MLP neurons of a small language model. Each row is named by its layer, matrix (down: output weights) and neuron, and shows model dimensions 32-127. Each number is 50 + 15 x the weight over its row's rms, rounded and kept within 0 to 99. A neuron's up and down rows have the sign that makes its largest values positive.
After each neuron's rows, "raises" lists the tokens whose logits its output raises most directly, leaving later layers aside.

L17.down507:37 51 50 22 73 85 31 56 34 51 38 41 65 42 71 75 56 78 76 59 47 52 74 39 72 57 62 61 47 60 62 38 66 29 72 38 50 34 63 32 50 69 25 67 69 40 38 56 48 44 60 54 40 51 46 57 48 28 62 44 62 61 22 71 46 43 72 18 40 80 40 65 69 36 45 42 68 37 44 51 47 16 65 44 49 45 46 45 15 40 68 51 31 71 67 33
raises: " it", " they", " he", " she", " you"

L4.down305:47 40 46 54 30 42 53 33 42 26 41 67 51 59 54 39 29 45 37 44 37 22 62 45 33 57 42 55 63 35 64 63 44 36 40 55 33 45 66 16 37 17 67 37 26 28 60 60 56 50 68 52 27 30 50 51 41 23 55 57 66 76 46 55 50 49 66 63 79 57 50 65 59 56 17 37 32 46 65 49 68 35 53 19 51 29 36 47 27 39 48 61 58 36 71 19
raises: "===", " ==\n\n", " ==\n", "==\n", "-"

L6.down44:44 31 57 38 60 44 48 29 47 40 65 50 31 53 48 65 32 47 41 61 37 24 35 46 35 60 49 46 72 35 76 51 30 57 43 68 57 40 52 00 54 35 18 10 23 28 40 60 57 50 68 65 67 50 70 67 65 30 79 66 70 58 45 54 46 59 58 64 68 44 31 37 57 60 45 65 38 46 51 61 52 41 32 61 45 38 21 53 52 45 29 66 41 60 50 65
raises: "-", "|", "==", "===", " |"

L5.down508:45 38 27 45 53 72 54 54 38 27 57 61 31 56 48 49 42 49 45 41 35 37 34 38 48 65 43 59 77 58 69 57 61 62 25 63 20 59 62 00 46 51 54 39 39 14 49 45 45 55 51 59 69 38 49 52 34 37 41 72 64 52 29 41 48 53 70 51 75 50 04 50 41 50 30 52 41 58 72 60 57 45 76 18 57 43 42 56 17 50 60 74 48 43 65 35
raises: " ==\n\n", " ==\n", " ===\n", " ===\n\n", "==\n\n"

L14.down169:24 58 86 53 39 53 47 65 58 27 47 51 43 59 65 43 57 53 51 39 31 60 53 63 67 54 41 62 39 51 86 35 36 34 50 51 64 44 32 43 44 57 19 45 51 46 68 51 50 57 63 72 81 42 70 50 61 61 58 33 59 31 43 80 29 71 52 63 25 65 48 31 64 69 79 39 33 60 53 12 31 38 44 17 44 59 47 60 77 58 49 53 47 45 78 40
raises: "arily", "ary", "ories", "ory", "ifying"

L8.down234:48 51 46 37 67 64 44 64 63 44 61 44 56 55 64 60 52 63 52 33 53 42 78 57 24 37 66 71 43 51 75 48 31 41 63 57 78 38 43 00 46 54 61 56 48 35 33 55 62 35 37 63 55 61 58 66 46 36 91 76 73 55 44 46 51 50 65 59 34 56 50 74 56 52 44 61 51 59 40 36 54 28 69 42 11 46 41 64 62 24 61 43 57 52 58 54
raises: " they", " |\n", " if", " it", " she"

L6.down11:51 57 27 52 43 41 34 38 47 40 52 77 43 42 65 54 49 57 60 37 49 57 69 42 58 72 33 67 31 57 85 33 43 46 26 77 30 76 61 15 65 38 59 46 54 21 62 46 35 53 67 62 53 43 57 53 32 32 26 79 55 64 45 55 72 47 56 50 61 51 03 34 51 40 36 57 34 50 65 52 76 49 61 46 58 43 54 59 27 53 59 65 29 37 70 42
raises: " ==\n", "==\n", " ==\n\n", "==\n\n", " ===\n"

L15.down462:55 51 44 61 35 67 51 50 71 37 72 50 19 26 36 60 47 32 38 29 42 43 73 34 26 58 51 65 37 47 64 28 43 90 49 22 33 65 51 55 40 49 73 43 42 59 40 68 47 65 42 66 62 36 73 55 77 54 68 67 62 54 46 63 40 72 45 49 33 36 50 64 55 29 41 57 49 53 52 57 49 45 56 77 41 87 51 51 49 31 64 70 57 43 62 72
raises: ".", "'", ".;", ".:", ".\n"

L4.down499:53 31 37 55 70 61 77 70 44 35 31 58 22 37 25 84 53 58 69 38 53 38 56 63 38 33 59 56 60 56 54 49 36 58 37 30 40 41 65 15 64 49 70 59 54 52 35 57 48 45 70 49 44 56 69 76 73 25 66 68 69 22 45 40 20 63 74 69 55 49 66 62 36 67 51 42 49 50 34 34 33 43 83 70 57 46 48 46 65 55 33 43 48 46 48 12
raises: " to", " by", " in", " above", " on"

L12.down296:42 55 67 39 33 68 68 58 45 35 50 39 82 62 57 41 50 31 69 44 62 48 57 27 47 57 54 32 59 47 26 52 55 57 55 68 39 47 41 00 56 37 36 33 71 30 52 37 57 55 51 47 46 73 63 44 41 36 46 75 73 38 57 81 63 54 61 48 51 39 30 32 48 31 56 45 22 60 45 28 55 33 26 45 67 65 29 43 35 46 38 57 12 63 55 31
raises: " However", " They", " There", " Although", " According"

L2.down308:74 38 34 77 75 46 60 67 73 17 41 58 52 46 55 62 33 55 49 38 48 52 39 35 63 51 31 42 44 45 69 33 58 67 37 49 13 42 43 18 74 60 38 21 38 37 51 66 33 74 58 64 56 40 64 68 62 28 43 49 46 60 33 48 65 48 30 55 42 43 18 49 40 65 43 75 29 36 78 62 47 48 65 36 61 44 33 36 52 55 50 33 40 56 66 56
raises: "==", " ==\n\n", "==\n\n", " ==\n", " ===\n\n"

L14.down331:61 43 48 38 39 22 70 51 54 38 50 56 39 40 36 07 41 44 36 64 56 37 39 27 53 57 52 51 44 46 55 83 47 66 60 24 47 48 57 30 70 50 87 34 46 46 48 56 37 28 26 66 48 41 46 44 46 39 42 46 42 49 29 31 11 25 52 52 74 19 59 21 11 53 16 76 54 68 43 53 70 67 40 39 58 57 45 47 43 56 62 37 43 66 21 18
raises: "duction", "cess", "duced", "per", "fess"